Weights of a small GPT-style language model, trained from scratch on English Wikipedia: normalized queries and keys.
MLP neurons of a small language model. Each row is named by its layer, matrix (down: output weights) and neuron, and shows model dimensions 202-329. Each number is 128 + 32 x the weight over its row's rms, rounded and kept within 0 to 255. Numbers have three digits each.
A block is one neuron, or neurons of one layer that tend to fire together. After each block is what it responds to, as a language model described it from the Wikipedia text at the highest values.

L6.down603:100109128142121170097166136124122089175192130075131154105112102154126072169153123041162127120155149105109070163116236162203101094132124136171101178140120119119135112136140146184078099105122142151131146130168114131094088164110115091178127181114169206176117070058104123132171095141119162076066083130079090123141096087106104133176139104163112148138064107075160111139089130163164144100083
L6.down733:109212105110100160112098134116126172084078058076121134255132086143101157121153148130116104101122077136163063126052149151186120209109143147160143128108119102170140104119113130114160141068151110127181121159173119130173162152133157086128144152122087131182124124099088145137159108147087190142115121084071105124166139157126170094135121155080111186143154076110120090162155141073103115170112
L6.down832:133063131058121092135180131133110062085123101116099162178109117162113114091083102112134115071149131131122110105147165161113132114103116154103092111158143100255209105104146129148089128173139119130128105144100135119110150115146122098176127172128138104123102094071106144179152123097160179140137164132090100138152142092148115133103131157121141140094169147149127145137122104177080111179186
L6.down1169:073157128152109124128164142143179150137093121130136100122108146111108107133146122151123161149123129103128177147154145159176164103142131082114067111113168091118159119148066118116123092104145110102092114158161072118138096165151120116116125099124131198145076071109168107146116186116108147121183164097077093072071152148085143139146118130135166104125097116116107101161132077126147123111116
L6.down1351:132197125136104161101105130124105153139143073144131175136133123171150109143107162138144154114084122132157119088114160149134148090127111124108085174131134139158086156108150147115129147138188101101103124128122151085134147160124168166121081129147119093137116106088099153155150093120133097164132079171157104176193157137135120119133099158092097108115127175108101068102157127159122114170079
L6.down1716:174178143133145140087077130136127145094152115160170154088157120141127125078098131102092125102152131094100148113175196162139172109149113096162164164084141119159173138152114100079081140131138147119151136105158172152082156120086104106215127089070113095105168112158114160125182144133113114112123038177108110140127173180113153109164141118091149120103124096155157156080117102126093195140086
L6.down1793:138089160099143125095150118106124150080145155092079146128173078144095104171079062139087209127136183142073160104151176096085112181159167138158142059103115089152097102095166136131113114148122110108146138115141158181064112107096161094150120178099107095146105110144159056099140077137103140153095090138132111153200160125164137120091128165151167144130166175076100168173111123122102142165145
L6.down1939:119126170185176170113096177139119149118162139126107062105099131165045112072098033126102146156100196157147078107108162169152129137124172113171102135093137122106141092082134084114141134151092137160134162131089073118130115139173138089154123091036138121169134119094086078175132105092109128117129126109110112069117125105076149159110077108087122111104114128131228157172101140080071107145114
Responds to: Opening parentheses added right after a name or noun phrase to start a gloss, such as Higgins boat (LCVP, Rhodesia (Zimbabwe, red vinyl (500 copies, banker (born 1900; occasionally commas or opening quotes.

L4.down40:092100197135157094129114153106134097151183129115076128150098151112114103140070187104121149133076149121068129148103177126093080145116153104179182127161137132149134132090154126121057168159105151130114136056122099049076111100113045155135123092161137118150174216170183076141140141119169175115084087120129088100140121136137099153091152155106110161119094184132097123164102120192127099116102
Responds to: Adjectives or role nouns completing a predicate after is, became, was, as, or a, such as jealous, profitable, dangerous, runner.

L6.down241:090183102114164156097078114164124121128163134084173111129128138125148134092140163148139178114117140141144143153097176155089135126140089096105133169171100162138113087157175099126154100118148107116048059126120089149111098101148081044138145110150143138141134087114100173170095122122079140065090125119057068153169099099178170154106113089045105117168127111127079132183132145177100119150139
L6.down658:091133072105150168125101130155153178115151082114133102110146130136177141166164101141126123161128102149122160161134147100125179129149092152131145096126091168125151097105115100114131134067146239099101070142151155182172148178137128096097123120148124174129110117138164126150110071133067067133042165123159083144151107154134127149166097070121107111129153138125155178087092136058157146103160
L6.down932:129128115109145034109162153189126101100139181153117123171074117155114131137133088126123155157113163146133084117138124158118119067090131145111058194145120196111080127135087131159120125152125122164185124126152155082103069106146101171130118145145181100127128110118057104128139117119129130146074161107117126065109140134117133062153129130104163133096139170126135094165117164090099160190123
L6.down1326:118130076099133145131085174121157158093164165147107160149141076154132178115111134092093142112107114146100175199113105122168126174129112106121070100154109072147109073083110119086131082100139126038089128148136157123144174190185161114142163096169105060123112102140119149143140141131121096152127125142114144179154155123120162113055142084103145139115166127145103095147078107145083141072148
L6.down1342:087109156102147151082134130185119124084207173147127118126156086137106108100142112153120147146146121118157080071170140154110161163128120080130192168102113150133041129131150135124165152094147179023120133121144129155113156099117182060132107118113137091156135119174139132125132125152182151141128053162161144177106153162083131150082138121142164119180124155137108143120141153135098133118182
L6.down1646:154083178119172075097126094076115126029096116099148109158145142187131161118078126163134093085084129148125126150116096144119162158070114088123112138124107146135111099057052089113123110134163086099114144184110109134154198120102163134147107156140105141096188151203132149090128158149074120127121141139156124095175175169129084137127142149121122085139147101087074149143100163192163065204127
L6.down1675:127152073120042191139117145124137170056151113146094113166110114092147121128123116148118173133129155143146115133136137103104192147149101203079188037075105132136176162141126152143094073141136136147158080147164125144121159174097109089055058134091114103155084113130118112160144095134144137127100132114180071158113141113100104146157111121134131188154204123149079125156116157073176118141136
L6.down1812:112050162084126140078117164092121192151121117141095115103142119092128154149186115081159125136130120094131105138146129143113116088109152102070141091126121084091157116117109161095104090099173122107123110175122112079113111114157126150138072157141107110119221147159142135129159125133092130151163083081109053144096139130113171126106131157106184063044097090118125163104105150141086146087156
Responds to: Tokens inside a chain of modifiers before a head noun: commas, and/or, hyphens, nationality and occupation words, e.g. Chilean econom-ist, young, jovial, hyper-real.

L7.down149:149171077102127192128128172148177095122099080080120119135085080080160139092065139119136129138124159126105135156149090129112144139147143139136139105147142177165138137149136099094147161112178111084034150112100111093133096194122105112166175148119122182095105107110083141121190099119108136113124108097134063077168116118178158108076071126075092116150100112120092128179091171151081088099167
L7.down975:101074136104165102142147166051079118169082093111096128128155115135114094134096100116190166120158144093094070133140109168115181108121143153092144126123179129131126139088105194115124138127096077133135161124122161071100063083197120127162057116076122170159176136161134118161094082164119146158146040084129167144144121085156137128141089146165135067107068122174121155088129137092115164116150
L7.down1330:110106150093142081171114168125124131127129191141119163113145083142099125103089155092152130120165178127140077130137146130162062120103159084126087160161105142128164159084066154140077087163135130069124116142118149156082095143112109146116144145146100133123138079163086111060187145139106148149168142125129175181126121184106150093151105183134084109115108145118078143117091123157088134217149
L7.down1544:121127065124150126085145208170147121156114110110072094131109058153154105145098110129131123106068124154139166112102115151103152164104149142146116118153106150136141106144053126168200068103149112181090110120111126091101105124139129119115114095130112149127121103059081154137116167143039154087136126103111127142138123131091173149149133127090090149152104074181109111172126084122091177100160
L7.down1645:111173108066115217068151136124118090125162141125112161141103102137137128112154096102182125110139092048147114147205122105082166150153080154103142121125113159093103150143155088069127126090137156069134048117163148116144119109086179140126074115128137108165137123132147181165182097164064102131099105148135092126128043075145122109181067122112103107110132145153120134115106115082109164077129
L7.down1812:105128171044140139101133164176096123120099136139132196114113096116103112121143158131118084136132074095128147111124093102127124138083106126116114121137093161139131166113157099123149109079121135136082106077173149115092094195112087153072131137122135126081154137129048160083183070164089118092161146131145111242165108112153128048136144143107112096143099099128061177113131097079119179113125
L7.down1864:187136133149135171100157132089127127075083086152173144157087137045145146157136142126182107126117112069118157150104153091174119166101142111151116094123170180120147137104075165100110101168159100147169138137089131094148174107106154103122135151127112121090079122153113158089197075169158120134132125103073113106199066101121135097155162088142134131103132097106156104130135170080113111171172
L7.down1944:103140135085085209103110142133144149166136131105143178083109108161136167139153118152097104161107108075165070164168069125126140144125095147186182147099151205082113080157172108132115092069154145144148089115182133183114146102164107167142118127115196225118094180142197137160110099102123109082121096074109098116168126121093164086168153114105111074141117137100161188112127107135189157083143
Responds to: Tokens inside a person's descriptive phrase just before the occupation noun, such as a, nationality pieces, and modifiers in is-a-Chilean-economist or semi-professional-footballer.

L4.down1077:121167140191138108142123078092200155139083137135140132151153121071160135137088106097181128072133107166205208161159121126159074105109124130172138169148137173042156097118089066165137154105111134140149111073160158183079138118176075108074147143114146130115137093177142099189163092165140191107136173061123167118036152176123074121137119109171149146113097104106151132147106102067111100139181
Responds to: The digit token 2 at the start of a number, mostly year openers after "As of" (2001, 2016), also table figures and durations.

L4.down957:097065141126073135202116117187144086133104135099160103197160166131094085101173071106153095132128146144093135138136163118066150154086121086146094138121071147099154166204127153093120067140178114125116134171124074109154136134068068104106101089107133143157118145107166084146108088147174156187128114155149114181151108108121131120142183145122127138142094080167096120142145155080094083138124
Responds to: Number and quantity tokens before a counted noun: digits inside numbers (4,000; 800), number words (seven, thirteen), quantifiers (numerous, several, number of).

L6.down261:151085133113139119112167098115125166132090151121109126076105186098139141148169095037158141196142147103142095117087124147169146137107106153161168188137091136078115113140155138126142198094081095104155093141095159127147115167181137056163171133040186092163099115165130096120163077145121165131145090167103143167132136101112111137140156154106156092151193128120142114131139122126093134167165
L6.down775:113170126066184118109141136174103176130126174090091160113121104159119171146132082068101145101108134101113133098107120080128189052146099121082073109135166122107173138133110100126084127164102105138111199092186099074138154138138065113148156111158120117139081100148162153122135148125131151145132149142087132159162114120119129108144045187143132110115114067137171128132133125111093109162106
L6.down1239:173139170126101152152171127113143068094053114176137153119179114090124163102128113118148182114163114231134103126123108160151140123111144119199122178142183160095127121095124161134126168152047124150154122136162137135117060133138151182078085122055111094126141124114091133090139122145139148126097113176072151092130147121084101127142162139158091158155079164125115142136077075123091102173142
L6.down1493:164047087120108128115154116207102094170124128092166087143118122065133069069111136099160135194124118111068120120189138110071091172099156089126139124105101131117148148165069128162118133147159128127144175169192065144190143171128129088145141130102096143103135183158135121151173102110103096149114155155137137156099083145154188082094154113085132100159104110144108135075102135111093111034135
L6.down1507:120072151091131217121135126045066101180119152220141174134105143151169159173131141084150112132147128081115167140102197096133131118092164110197074082154191151129066075082062135117137162157140129074103136144135051118088148117146075151154130124114177153137157088087166096119150093168079170109109096196097098128178124154110154108098106147118088175076076118142184154142105060100139158127126
L6.down1629:117102107153143091117111073075134069134120156113185094107067166174185150156152171154106096192099147133114124131052099100136096109123064130103077152164113114140112126139171169166187119147136110073105152144091091130159160150078143135153120128136181126104117212151052110118136163087128114134154143135100171114119206158146094166126098100124141114115107177186141241117173090101134108182154
L6.down1696:138132103094134111172115036089095168167077117168096190109104153129097154109144119111116158119137194145064134096120183139096163084121107195058060150141142132100139105084122143156148136174092144100090093086139064117142137087139132138095086132104148183111101124126152120146157141193099121077172102109185134104152153227229080081138110117178127126116158079106158111157109141143093101157186
L6.down1941:192091156067086064125143086154096104109087123107184154141094133160159127153125089095100193134123160155124164110150094081152099159166112126139150118073097106113112131030115113191101142108123145103136110136093145078143087129140133126166115156104163071106131127156130092154129109150149153109169107116091103103103139107136084193098178140087101113124132082148128136151151110126035138134113
Responds to: Middle or later digit tokens of multi-digit numbers, especially zeros in counts, money and statistics, such as 10,0|0|0, $28|0|,000, 3|0| producers.

L7.down184:129112174136130145068170188147155186149115117132147148100168131147134128126134159085126154175122049108152130131135149141135042095173116094086119140100114139127113113124175120209139112145096074128124130084127180154126081112160111072136099135143087143173091132134143153117109148157072110093133116074105131102143134117165122070105145126086139126107088137131183148103214163118133148192122
L7.down238:101127101167175119173098112142113135179179171140157122100133114067181136149123100135160148162136151135090105107170149168131109127089145125155100146129156124133169089188114159130091103112220167103000136184160158141107128146097117148132111224116124151090145123088150109144140138214180102132123150152141135104163147096181089151124146098101098141082066183079078109116137130117100104108131
L7.down652:106157142109137061128135095147128108125149082166089158106121141120126132126193111122142123103130093063127120176130122113112139140146085160127091112130110031107076126130184153108090142123156117093166086175123120129126153131105155207163131119172183104120132156106105120117148144133096149064160109210109109076107122153144181103133105129107114160119086160109205122127137142077139093105181
L7.down1109:062129101120161131099140142140121091128150075134072153113129130109103123141110168132186091097164189071157124127137196147175124104105131076101176130131153083099115154106124137134157127130167132111147098139160136141144184157087083146103109116054143110095135106167116079136158142143141104124122133094099097112120125092152133203103129107124149119081091150097140185033116148105147145156054
L7.down1201:134170093113083097152130160126116102150068198081164155127178143152062097140039098150178124008108126104084166165156173130151111129134153146158122153175160130187061158115049102158149055111149136133084104092110107141100129149131118160116156195125150121162186142121109077141152053116127077064104098127103125114172133106097088159131143150124113131094100100217028124139101129075104135129175
L7.down1300:127107122145174133143154088099046118136099079130107180152121120106098135079174138033120090133148181043095136124084169141172108140161133112142135093142099125167118069185106071124113143152110111127161131118158130120150143100123121099122062197059136135112126146089133145116118147157124111151149056080098080151129151162147104108073136093103156135091087212117135158148146163156142141110136
L7.down1815:127081143077113091103107141145147162121168106169208109158178168113109075088189074156145074066100111111104124181161091145130112184147137116120051116091141080192123135130148079090155111133120148074114121151108133189173121095035133126153149142190130133119094089120150105162186118158116122144119098102170103040143149124128129127152232144131199201091158115135144157104115101122127063140088
L7.down1869:157164185121125143040066133148093132081148140140111152125102064101180169148149150144153171138110112111108138105084130140124179116132097113184095128103150149151102100139131118112093084086137128146125101140058125126150132121090150100185102120106125096114163136137091136091096106119165147128136080140135139153138102135141107132164174100206101116136115132167132151084067097173112194156084
Responds to: First digit of a multi-digit number split into tokens (5 of 50 million, 1 of 10,000, 4 of 400m), and word-initial G/g/F pieces (Gospels, Gomez, gauges).

L4.down628:107125152114166132194120103147170142127120105163147145168137136165089130116092184160076138135156142114140174148142164130071165117081107110079153125118154096072139143091139131106104103086097155148178125063140147138156160098134119118104103147111165096073112152138120131118080136138092156163162125105124140079183119109059170097112178085124174090106078140171094111171122116075177188149163
Responds to: Opening parentheses and quotation marks that start a gloss, translation, quoted speech or aside, e.g. κεφαλαια (chapters, words: "I try…, nikah (marriages.

L7.down191:121081108121179160137116133122127134166086181144182154171118098113139165084132068171177130129042135136105139071156054111120152137170095146146105094126096134107084128182125171076142147128156105131155153082137094157112134122127131121161146135158133138104180129131156118117121144120125115081104171151093117115132141128148146139128158145069120118105143181100136102133115127098079125117117
L7.down258:161093103144170084109132129136087090115093166111158111159123122136148182132125117157136104097117086070131171090094145105065164047152118069153109130121175148141120112175169089133107158085147119114137106149122152173188156115150146130150142132177101176069098115077135092147115131122121159080173135122111161164133120134115123090078143079084133111142101121135103127131138124067156142141120
L7.down681:149121147140165129081088109149141130087112164139090160098105159165171137136104108184050163142092134107146133093185113170124163185080144137121170169163135161094076094156139148126142077121080154097122129136114122132115087127187169125160108172196076116163149134156124095147117134192145167090125025107095110186091106102135176162123148131134126156129138111166072124144092161168164158088126
L7.down697:158087066118186142125113101162158134187159141127083195109103201082189103081138110086117151121101131159077139157136126085111139166097091092115096137148114091108033072067093163082136132195162157172152141092101114154160157119123058045176054158191095164151123064112170121097150122119168150074106112070164163065206119110129160156128102161064124061129113172111134121133097194131107106096142
L7.down1179:154118101052039139116131079152160101117130116132106143091095133064128109109129139094158086117128134180199160191111075133104131125142096170119168163136158157108134129140138139070091058125090152111152094143155171138100121155073114132113098128089160156134111099151122144129160125164136145156168143145180108151040124110160118153140132089205117217165137064089126075168114126116101152137153
L7.down1367:117070111181115062119157092139128146129112102135146152136139123086130175101108107144077114077148165149130151148171166094122155172071158086063074088127140137134144150120220157144157142143138180131131124165087139116125112106115098106167080111134102129116105137118159081097082134086060200159129102197130162176084143153142136114123160099126100090090114150123127117172145087116177100127141
L7.down1893:068168177146134154065123053029156125177064133093122142161170168112115149134176181162128117110104151111113095098209144162118148127181148111071151182133141166140125145110126148183107184111061106133104113099140151075104142090102153159128131081108079100093129173100204119124117147079132095127133067113123080173176171114122147153158154163123147162113149089210086131098181050133152135130077
L7.down1989:152089085142190116113129114122204152165151161148081180096105122087174143127148130104135135115141066125140130171099108064124144164139127123140176144127121156156113066121108141135110136115076128217127087131174126158150093144135046110173098152104068101145156202131124021070110077160137158172148116165158168157080108138136069134077147154125104152158157113078111187129141146109128179115145
Responds to: The first digit of a four-digit year (mostly the 2 of 20xx, sometimes 1 of 19xx) in dates and year ranges, as in 2015, 1999.

L6.down40:126107124128113167068118092112111132120110148080082211093087116122102174107084124132083210185107123139125076156147123123182186123117123107142081161101138136120102163108095116126119136152077179045123064117147111148137128044146115159127165103177152088100100129127077134081144091152092138169134144145093086102099085088173151103150166126112154142066125136068110190102104130157116143097111
L6.down783:167115139163092161179067115105108100141133138155180185152142104096156160132150199089142093167080108117120137175128050135150171166104169137147160138136084156130166082107082152076132201115125188102150066184123129127126186092087132120103064082149136158130104141166088161144166165103132115129162112145098064115130154110081091094075156132122118153150144137125125136136087118124109118073114
L6.down986:168109117060168160133167161087118103076114069092162166101150127087129062164136141202083129155091147116101125101105162112170141109150098198107101133159107151185112118096190123127113128122118156100172130096160118138057079161123134185120176060118114163135170138084156177154152133097107123165108107106133128144165146058138133148142092143131119120184098084121146150140095136138121114124178
L6.down1048:089158118111116117131138097148130133122111108146131127144179199133126168144093126047099086147136069165199091091165148117157155175062070154116155098148164100145111114093041169090148114166103123159047139097130163168114167133109117102068108166149102178099143105077078151153103137159145100164132166096160129143119119139184140139161123178171101133122155128154191169192091089077126144101148
L6.down1194:108111116093119180117135134126112169127097146100161121138134130148152132098153091148096110097136122095169146196161137127174101123083062133131169094194098152037105114135086104132127153138129109114113091168144119126109100108144188078134102146132130119180139117156193110106152094093134067111137116107150110050090126154224109129130079085121107108127126137110126100138032117165127145108106
L6.down1613:140120120145107200110097092108122159100105118097133111125158103102123126180129204099148174136169158149108176097129150160128089143094138078081070142154095124107082155153154044125148131101067122144112121091142132106086147135154100101093114133161094085147113136082107125122144101048150144110136098161144179123155140140098152103121110129160119180166126116084154111186098091123073070100158
L6.down1667:117124156127173181178141137120158203082088127109090170125129173123090133150126176110134137110110154128100112121161136130088105118094124071094060123149110084122135092176103116085173141040116172173120110180129114125145165101183132142098140109105088146172118109087139088124170129092112120151102110137124126127180139153127169128130139152167172142136089061115136110139110120198140140062149
L6.down1717:103137150140081112137056119139142112104090124143088130139160132142130140156155131123140107153112143121080164147069121156118147116129131153095065090102072112115117107223137125136135119145110110106169117143091110112111144113190162109061154182152072151112117146155105166130202121128130111126216076113130110161139145091108176097136180094144142123148118097084154109169161098124143131147176
Responds to: Main verb tokens or verb endings that follow a named subject, pronoun or "to" in narrative text, such as sought, showed, dodges, wanted.

L4.down1583:135161094162143179160101064090111157087117149148096091129157120130108119065083135151077140102145127169044167139154115140087133121081148074150109131187156116120187134119109099106172129062065155173140171199107083095153148060106115163103123134118127138163176125112132106120130167077124151141147111126139078169105111151146201151118130220123123152109090098093169037088051141149173112127133
Responds to: The token that completes a clause's subject and main verb and opens its object or complement, mostly reporting verbs and "that", as in "states that", "ruled that", "said".

L7.down175:123121126089151120119146094112112216109124135118081121095147170112118120172138149129068109163094120105082114122134154122092110111108102177180091165129093148077125101091135115113129110054096165111091128163132110103111190159124117103155152138161125163126087118128164155084127181154079150213111162145174128127163163126096203100134052123118104177122132177095109179182118150144127123079080
L7.down213:141081156106120133064178033112157099170101170095118105157081142083134151127193156142097121131081172066136127134102175088125151191213108153138137133087131138113115103056129088130118073125098111111184156175161117163104119151156097080052127176110158108111097152113120127083123150071190069054085162155155095125111161122125111183149140100148125101186095113102108142097113113127157113122130
L7.down641:165145162168132136149110187102067170145097109193069174129070194080167159106153091126099141128143209118135164112163096156124105088121129165130103140161114045126112084108155061119105106081149103104142057149122157153120089135115124192134067108161117157155184136100140099155143105101099134162085207140129121174114110135115076169108068098223074117163065124107116136054121122107099118153135
L7.down898:174144067146150115136130158125158128121132144156139161145146179056099046150078086116120172139134140105225173108137149108128078139095146102061153152095099153196114097110091122169147166151083133154152135087052126114099159098134166117130127155128155125092172099138113186091149159094127172152158150074136137143124127122101144163079153155193073120136122082138162140170063095096112066136115
L7.down1422:110069084175144211099160087122079134151089155106122121129174138170100147121165101127122131040141099117175118152079116124165148087148115133169135099114151108108160107133121103132151150090146102162103124150157120180127177062177093174076128149156163171135093105102145166153171149125121108158104134184152088137102165114088131137130105144120157154149167105134083191164145107163145119111146
L7.down1656:158152145095128092156066119107205112135082128112127049090146138138167142078103126102064115132134093152126134162059102129099109154168151173148149110110078130116082085072139100129108057161200087116166159114081105140157106140114181079122138111182131130152078130168118123066171125134114110132107111120110124113076097108083132080090139064114128116162155136128146125123097101130060122122146
L7.down1938:099122167177114130110146143103123164133118104171140138134128128064148139100182172112138145098118147123083157102163169203161110149147097067086109111138119058133148173188137106136183105096165073193089148138161145181093126154133085150134067166089125145127141121107138110187134139088144101114100156118066097132107094143110162136060105150093139180142068130137143090146084152129158081080084
L7.down2023:095139125119051103175140100099141133145104121133104137107130072113155150127161128133128125091126179136163116131118153187129102142097137125095140186146148075153114093095147114124137101119135137122090070158099117122107170104104200129112108148141130098130147125102124120179123130155100148187102108123135122135130197131169070163079113133155067093185153122140145138132119123124053110116096
Responds to: Verbs of saying, thinking or learning that introduce a following clause or object, such as announced, thinks, discovers, claimed, said; also sometimes because, table pipes, and dates.

L6.down5:159122182096137100188159063099147135161160118128141125132111109158126168083135133071115127128118137092156093109150104164078152107092204125131165143119146129092145126151129185100096103106155114128119091060210156117167145096160124087101049128146114093126114179163093170180160140144180120148093156075114107077126152116135174137097127111101162137165124070139114107036134138168064122121152
L6.down38:105174102146096144126068117113065158143116152175113091160076107066162182046083077086143111110088126102114105098165116116174106120101143093152103195144108179126132120142136083106105146154058094127105141141178097100131118153161091165083124153155124146097088146140109159220131133140152139084173101162151126150137154129135147116168143134154113181147169079117169167179135124116126146162143
L6.down755:108105114110118074178138130131137132095155142142151149151115131089168160081130090069110121133136138120134142138110107143126128104119145095058127100137203089102148141146028167153168063179110041130166152141123138127148175101133186097136109131104195095120156162145160115109063120113109189145148088160135137129096136152089127085111116081102113141175156188120153113176191131154159151137087
L6.down1040:226161153084138119160087026125057055120059155088152135144161167087124109034142120101122112102201097081134114130078111100100092193185153162088135140160173087104090082218126147156158142080121123149138152090082078097107102081188144108108043145161072089131160166119123167058108138109158080121109170129060103083173113123085147157139104121110150092149126133151080151103146099157126119182082
L6.down1420:103134144119082129157165128167123105083092164086090132128102088096151170110167163102088093109093122097171155141208150068142163124149119137125097105150114100114152114171160080096060071175091193203118108136154106121087201124120115156126154097125135104139117181098136145111092096096145110122142157178174086155138122165133107102176104106113114135173107088127095110115112066096153161119125
L6.down1614:150087114160110128156101092160118128141145183113148140105117120075123124084156147160142199089167107120154097123136157127143142101142140111164137169135078175130087073158160159151166084140069175087123153119110118055118113102082162078172138092124102143132184107153147113134127099159122151112074183137070146156185108092066147124135126132130144099074180155123129133120153142215110127113092
L6.down1796:122141083090116104159156154079142111143082164112127132148118116122125110159114161109060135157135084122109176160150112166122122110150156130180167108102135143105167119123122134152166164102165155149151139115140171143098087104109102093161108178137120149090107201111129124117081042064082138163137121097070125135136143143134122105061091151089165129118194140159106132124151104048089117129132
L6.down1995:166078169099109128107151097148129099116163145121116159136166105093151166131127091125142176129146204118094094169163123163189116091146109112060125174117129138160181129144115078174140121123180158159142100159146123111141127123106140149068164133123057062119149139099113131167166084114143096081186137088155175128138088152118116186089134083125111171095199113102104061115150168150182105205084
Responds to: The first digit of a four-digit year, usually 2 in 20xx, after "In", a month name or "born" in biographies and histories.

L7.down79:183141147090107149123119104121101152115143116095108108086123127153133085103224092182102104097174101143126137116150131168166131084120145156136083083091131105150120136130106109135116134096140154146121122078182075066133158116061098130136096097173107069178129146167137141169151109113149148114086127099110116144099085161136122158121193120086134142125115105117152141140166125129114172127140
L7.down391:115064186112128100149142169120100118123141119114174107177155169146136117172135160111130150115127094105116169108091173146133107110121102075136078097173185124140115082072147134100118111066133114132132120058135146082118124136131117098119049112113103217156187110116119179101136157148130117139123148120124104100162135129125150088119132117132112173078128189138075123121091184106098153186079
L7.down517:098094139106104171086147107136118087148123129104128154035134121153144183099125116107172073073136140111113166102111131126122100145080128128104112062073160131186145126134125151120195117125150119166167116157134139140105082130120128164066104142171118187074105096106115129093161125169064155146118163142073077149102097102094188171129109100113123100113169123137178104127106129166101131089133
L7.down818:112124162100117109155072130144107147085179111100170114140163164141067089125166198166175128136164137136103134121137148122136124148108118138162145141100096097161201120127131170122127126153127114137112139126121133108177099146085120149172140125135110102151101126140100128145147114149142111128125144142070114136160108156217147120108126109139070171188160076097103155184085143151110127123083
L7.down991:135075104136094148115145114160095145058155122108161106103151107075109149077089143126121097133085167165104116168149139108108148046165197096103126104105127140129113166148118136177119161079082103129097151162136164103146157123130138119154139159160104144124093158189125070158178101130136139120147120129117105100162163134196161049073169165101111121175178134159122161133125116116113171145105
L7.down1023:106094129156135124144069182086093086086064102108137139137141163094165145104118144125094119125154111134149153101092193151107134168097095105163085118080129071181080054143124123137143096085154110174152135074158094146115127118160144152134125144077196113155156192155128045171108169139085172092129121142139064149195145139129086113092189116137119163111134133077128137084104104109073108109121
L7.down1598:120118159157107169102086139115149125131116121146172116156152139159068086117118131199120107111132145097123103158116168174122157156080121063168095047111151150131168172142137166137095121137063135162078100079103148157108111107132147129201178141129163104152136169064081093100141066161112115163215136158123121091128066109136172080139075143135093122187130110142153204116103110091108106128136
L7.down1641:078130143101149115119116189116120152104106111096125136136069150187172045103134080148177110082129094088142118134124114189130121143169156181180142096052178158130165096130137092144096121131154029151115126157159132133159185144102118092111137135088111175108098083140132144117151120137099115150048196090101162092140118121133060108126125156127170218173120136054113086126139101130151135130181
Responds to: Fires on an opening parenthesis (sometimes an opening quote) that follows a complete noun phrase or clause and starts a gloss, date or detail, e.g. "Misa flamenca (1994)", "Sager (1973)", "cliques (the four ranks".